Weights of a small transformer language model: vocabulary 512, rotary positions.
MLP neurons of a small language model. Each row is named by its layer, matrix (up: input weights; down: output weights) and neuron, and shows model dimensions 64-191. Each number is 128 + 32 x the weight over its row's rms, rounded and kept within 0 to 255. Numbers have three digits each.
After each neuron's rows, "fires before" lists the tokens most often just after its 100 highest values on Wikipedia text that the model never trained on.

L6.up443:161083153142138146095145159146164111097114161179172137114168116114176066070096107050118117174138157129128197112099113127159130117106132103170085128132128146133108134165165138114135195145104090103134174108169110128103152164102127074095077120166139126084097091119090140154113096071087186089077120171126143138078125092147158098094099073162072113143134096152098098178143091113138126060118
L6.down443:089129180126149098158121088111160115174139176163121127113160156108116098142121077107114136121115135102141128160160165175119140135120106117141171116129088180179127148175156154132063116115146103127142110200099113158143151160137153213164155149112160129112127126187153081101105149080166111116145183164175123079181084143114148053135041151098108137115140129104152067040160166149115178101099
fires before: "h ", "ic", "er", "c", "h", "e"

L2.up61:126174075124136168144165188124152115150163108097146111153122068089112133176144120100152125119144087153089141175125092095107050102096175161094148123158104135082038185105134153132094113105158111092096196118117143172073124168189145168140127122138103101170111100129121146137119172166107182170079132146101147128117132120141147091092094082152153142102143147119058135124135126102156128142195
L2.down61:100075096123138161158150183134093099137129084106181166192078114130127126095158106109132113144181146149126177066145112183076108171172129147118083199118169119122152152162168099128164163100118153082139105148126114160113167121144137049152151188085110169157090140116121142086113098141068168131142129036085091178107116102135156138143027129164118073192127132159113088154148112116146136118179
fires before: "in", "ip", "i", "l", "k", "it"

L3.up116:093106189116185151150086105101143131139127064093086109151106102155112169139113145152144147162127096100120156149091125142070090136158061098095140117122144134125123202118111150137131085152141153157084134108118145134077099126119165104138181077155074153138179137127147095134051108123111152114095081149144121143146155138140109123168148110139149188126085125191066161098138105185144133099177
L3.down116:211116098084136124097143124151083119079167098102140193179114170120150137131118095125123109089159171114180109090165157141125069130170167127147116165163115066118160139114134159080119075104106069117143142169132164080135132143109111189090071084122114152144157142150061153074137171107071187086151124115170098084108185083111112107155119149091160130105159145077164118159108146123159113139138
fires before: "e", "k ", "k", "s ", "y "

L8.up80:181085080116140115134166139079120088168125104146142104180156115042170114101113139180102093101113132133182074141121104110116167166136129147089076097137144082148081147101105139023117141141136110062135171114121145169100105143105103148176075116123170164185119170115136186135085153138123066055139119171124098096067127154141136133082129169117102126153110152117121113102133141130126137185159
L8.down80:184189165108068141076161039159093150141152111125119134148180114173098131095128071121161151157096073121128165099130117144157111164064137102153144093131178135131130127096131175116112127131178159177089133186099119150141144149119098150151130143117111124087142069215137063094153098112183154130077166108136117138097116187137069110104091137138155138124148156090201113148095166126126145119135
fires before: "t", "es ", "il", "as", "i", "y"

L12.up428:157104163176149125127065159163094168104098153134132100183109159109094095131188142119129115134112146086156188116110102134132091136129121102130159085114173178129179151103154090139157158179066086105112083069150179129068079169134127102139172090089116131183123112115171062114167131145132169146112140112136112103093101090160161134126170112184111148108151198170155132121122175153158078128142
L12.down428:106118169107142168129201171109116135107118165137120180080211120108116138108167130072150076170157162069239129141145101127088098050126135114143156120112126150070095128125173087092132084141117148162107128133231144090140139124164127145123163106110116137104073177138114088137089151136154177155143136123108127119137137170174130202151087081049163123091153116092121135102139150100148088144138
fires before: "2", "8", "9", "5", "4", "0"

L3.up264:080111120191147073138098151169138160085121152104058116133130071081129138193157111098137124101162072084122124074176108123095109118149133163147127125128110183092119149121104104150200089135098128098134103099132107137167145094122115108130127198150160089181109134151112119126180156089121133162122138101100093076204094105090112143129125098150067089055160160138106084183109101144177121087135
L3.down264:074161110105165061100169106066097151127178115125162143080119094122112108121133134168131122153137157177125108125148167109108094127103119125135199071156146199100088195079154147148125172139142169190112143107120123143101094070100159110172189114163128136105087164140151088138103101127162092088136120135095136121117115115116122176052213164137106120148150100144038102120097113176189108120152
fires before: "n", " ", "or", "s ", ", ", ". "

L3.up396:131096061126176128161202209155131113147155129080155163099134119114085115136087181139073125132084166066096099125159096108121143063142176149108161060108135156148159129103139129091135126140124099089122092119108174158092098188134038164139196112093135106124158095116141109122148147062198110100082131130150131108120131137083093072097176114123111158156152130106116124171154081144150139109193
L3.down396:074143125075143097134105078165099083114052183139156057149177139135119174135124143139117178131145114128138147112199120089157081114081168109215200169117116112146110158100169057143102140157106149200125114107127049083146170168126113144168105100189148081124124103151085153068110127140095128108094113081134095120134116127173076134152118164103132087105169129103145146163130128134086135115115
fires before: "c", "i", "t", "on", "y"

L6.up469:169096137157169104144137078088145163128087079117122114164140078116156097151080109160108171143157110168112074134137105151084168093164145159134115115151104111105092126089168129141127133118071163101086142107156159135103113082169135198160128093104128128135100131151194164164146143140131111104159087162139144096122107158127166071125124113178155128146078100163074124113151140104078116129112
L6.down469:137122122079141143105066098146140138181111083142165154130117149128119093132176138094185125149188186162045133119105072165160103199177111116157146140172133124080137112095107125095132138103128077156137146190086086110120136090132121099084167150199128125154170140081069105085113146153085144153140149125117132173160164079130102158090123150109138050147110170099156134090086073155140108134101
fires before: "ed ", "ab", "n", "a", "an"

L13.up190:161176113105132146145134095170142084168125077090113115086139193200132116149057106098191121128123135148138180109078114100127082147100094104159109171093058140150168163153138104121138098152097141118155080140129126142181149173132072154101061093126105124109107153096157113157137122116135146124099148179130122105098156111105133067140117170122138157108114185127183149062117077168186148125113
L13.down190:170093189134176165129119114158202107176149137041143169054107127150104113088129190127099071131210132127179149131134143118103101124086109094146126098216116099118122216096179136112150160096086191122154109112123099145092122139137114111131144120165116136165071124104147107177145141141149136167139100128119168110111093163150107076057139172081147158129148103102067138093166150124135166089122
fires before: "h", "h ", ".", ", ", ". ", ": "

L5.up424:106186127177151060120136115164167199131105093113104060089134138157182119127137157061105162115144098119155084092111098086157137171096062103131106100124120136063145192166095157123178144104102149110169140116085090127167162147100173116165107137097140146140123196110169081094142159115175133091083139132170016087178102175099141151146162119117115136101102129090099128111117082069097111168127
L5.down424:138131171081113118128157208129123116133159077119108088099097115082144093133135148219154133168168108100148121071139160118071157098138166143105156053140076122106164157124080118102158147188178102079095141125105078083176099122163132098095184106129122177159107154094146079095146084144178088118172155125125161108094110082115126101096124152147122073117051147151136139083093173134172157133139
fires before: "l", "s ", "y ", ", ", ". ", "d "

L3.up118:169110206158136128123134107151138164114143156086092137102075104111122136098123155167115111150118093104127132101084131113095087083110102178115122132167106129132118133115194068137119148163142158148171152112131157170134109144164109134162114127106129068121151062139143120120081116104158194121124185128116159076086093102093155130182151111147189106138103114122175066222135202101130147134091
L3.down118:096126097103125148138038199138107096096089169188100111109163086068115126181140081104146169145088125123098086110162129142120178117143162114135103141100122088142106093125104184114102089133109166162128109150167095120080164164144178129106210149175155176145155093141099119152115141147108143179112124146140189112102185103081139173108128161136139079175088138179097138097170182064147157144088
fires before: "an ", "al ", "an", "ip", "ag"

L9.up457:046128080113150134180136138132131120126148138136113144137190144143122110069114090073079157091122086156142142202105175132110121154112130143120104159159081097135168168118135172082051132133075126123175184160139162125142125066152139148153152146169111169131161165068185112133142174102102098091138142059124162122062147207136091122102128119132141119173169089144145179126120105172098137038166
L9.down457:145113086114159170077201113127092097112134164079143154131160150144121093105157125116121122109132111100141159140172152122085089132133076152088147103128137104065183182083178111141146131180074139113102143185192157111051098133118113091143095136103118151144119141130068139103151155134145196139157106087152113064050109176103060171140128123167148192105161125136116092118159170123095106108095
fires before: "ember ", "i", "ich ", "m", "s"

L13.up393:135088161166147090141081148158140098123149119118112125125132127139101089119097114152177078132122101129163122100185023130125139091131132140115120141116134170122122186056136104144086166150184174119081176141074151117143172107112147150118134103214189142167141158140184131100136086069113137147176140112141089122175147090186130183112133100185138146176148122159135207106119164160172096061136
L13.down393:058134112130109176172147159107121189123168097072140165124107161153084107154109093115133120141152137105116127097177136168150096164151078091119178150128167136195142187137117131147196151129144125108085138142181122124130146141097153129189230109068101176121176115101107131065106148195155104082198128130109123122062139151143104119145134196172148045101149164119142107126165132177131111125135
fires before: " ", "n", "sh", "i", "s ", "ing "

L11.up395:130172123156196116113084146109070125101130129118133158089114153109066138119096141113154147151090095151108050152159142195074140073114088175083109112139110158135127172116169129136143168077154180087115173139133113108172145084182170112141144170110062176118136154106111126114105148207071207186137158101133138115137190106116165076124144111128169127063129181102143095116099126144171092121077
L11.down395:152076163128071116152138115096091126108113213141132158133063149134070087169134141085082106155099137096141107089179145097140136099092135186114114134122117091134105074188109166138138165149164160103112111080148179118096143181113141107062111147120127187095093133167157106159170147142141107122117041111135102128143051127166083098136109163103121173138105120116155130097149118182138104152116
fires before: "ip", "le ", "le", "l", "ul", "s"

L8.up97:139107105089127119118127149110198123130184088159150126108116189163096091145095115129132112103119109156119173136098108175098055130116090104110060126092093097155145096158165156142138107156150152121163105159104167193115176069105109115194105095126112194088139117095185105130161092131095140100110099064103165109111150094176151145117085104116132084147122152162152156128119143134169151088114
L8.down97:102116195082140132123127151200186111186167153149118177098155104127139089116106128113122088149087178084128115140081140126120105133111100112123110115113070156132126156105161162123107146124160141101067135150111141180198138194101139146169109046101209171111185129128123124146105140128158049108120122068164124155171069161095105118111128101145094130083159107111154147088172123122150219118122
fires before: "h", "l", "in", "h ", "ing ", "il"

L2.up224:092176120103075161146080168165089168088181104122053069166133107121125110148164149185090121141124147115078137139154108144121137092118140140146042121100144109128095160140142172199180057154113036123096137124156127090064102141108112107109151124134138131154160121107166094135121120106098104110158151105145114114071086120147144153110108096125139209106172136135153123141112194166169145087120
L2.down224:132094144156123226164100186107116066126102150164088136093107124112138127138165132076127114128035126110116152084153135138116139182113099171178155070095145194119128137086097167121181115152108118112067113079172100136135060158086115121102105078101116111102136142160122215130102141098198117128143099158167099163106131145071145138160187088147129084133134103114160135059155140142213176107160
fires before: "0", ": ", "0 ", "9", "3", "1"

L5.up311:170117172172111161138141135121145102101187177070122133106166111112089037085124038044148122102133121122150165122110128166129089100115083122172117128118119141152191106164103190140161134147137210134119139168125109200079126107073106108185086125136103144092122096096138128135122186166199120104082121154097134170123144087161116097038144091210113153129102109149154175096160167111187212114181
L5.down311:082116123131101106115132092162172121103093091126131149132143079165155184135077123144125126161101157093095112116160129136184150164099148169099099128066110106124062212130120171181096159135062141167120122073134090026119095182147157117111114096095144121110131117143144160121143134106151159155116130082128088122155120128146165191139199139157159134064181132083104126152112080109136112130102
fires before: "l", "an", "al ", "ing ", "ati"

L13.up462:118128122083093175168077092160127142138108072147129129120094136103086133157066105121181116116124119136127160184175118134096044056150101119105110151135122174084132121094138145093187107117149175141052183117127184113091137116160140116149165107127098151147089125072130087139120053147089123157066104116108107109166155157179205080180105071183112129099137165165172129079099110135181116185149
L13.down462:148095165153170110072144115139145099129122112136125101089110124132158181119113130070150082188080139185124128151166108067137175153144084144156064137096122126126119113147171160109153146143134103070142074064196133169053130186121098200150159093126119101170127125096115138117137119153079153126142137094097136189110160110161075133155097128169142099077161130101110122143098162104173114119078
fires before: "k ", "l", "k", "le", "le "

L11.up329:114100140150182091154185082216114078114134142166127118108141144150144120124136082116117132094132125102179146066136154163140129209173152149113177082125034147055099124165132046161100148189148110063110090124126141104133146153118142132162149096167145162125131111130127083132152155084157150111120170129124078104140058103174139141153108087138088143135185136078086126131131176119156144137089
L11.down329:130138062129068118168157092133064103163098148126155187153099163122129084172145135182132126168101154167170127075163106088125113106043146186175114163070121154089170131140088172084133082182172144123079101116158129138107113151129115121103115153114153141144098155144190091093129072104144075097091143105197130141134076186073100146080107141140132087117153112077143096176138140158100146160124
fires before: " ", "c", "ent", ": ", ". ", "it"

L8.up210:180113125082152201160107133140214119145151149102080113133118201148165147133188111089078120186085053110139204103137185096063141151121126140119129069127108111070155158151128052144100145111157131112129130145140107110172102116121133146179113186161173124138160164123156073136121108109116119125169150108086154075127133113120141086119160074084179106110139095156149142137093075186127114110124
L8.down210:112147119133101074171156099147140107139146119123094156112081129092103130141136150109143123066111157150139117150123213150112121082167052170107179060071120156117149142152118117101157191115103128175139115171102146141154098123163086108095093110098139168097067173084133133091181095170112120095080122121148147104117109125135081155148144112103139129143114090187135125153107201139139125075103
fires before: "i", "ich ", "es", "o", "a ", "a"

L2.up288:107121174121211043106126127122145185146115141107096111145123176164124125168104066183122144141199094108130071161155106113117106198144081144104137148171135120118075152138128139132102133110126170141170158068132151151099139098119154171185114177089161169183160092123096122098108158136109074123101158093155100148096150095130142124076143126109158127108134139151134079141121123186083146160075
L2.down288:112119054125114154166119140170112137089148114164117134117140067116140111076173156060125146049073121092096116124162111108222103148126141144103095129065108126115140081098208096149090090177102092138151087196117112135090126122076151132040147078181155123094115121132198164169123151181105132154138082086150159151140139142142106137100236104161093080142165138115140101114176117109125079164125
fires before: "n", "l", "an", "an "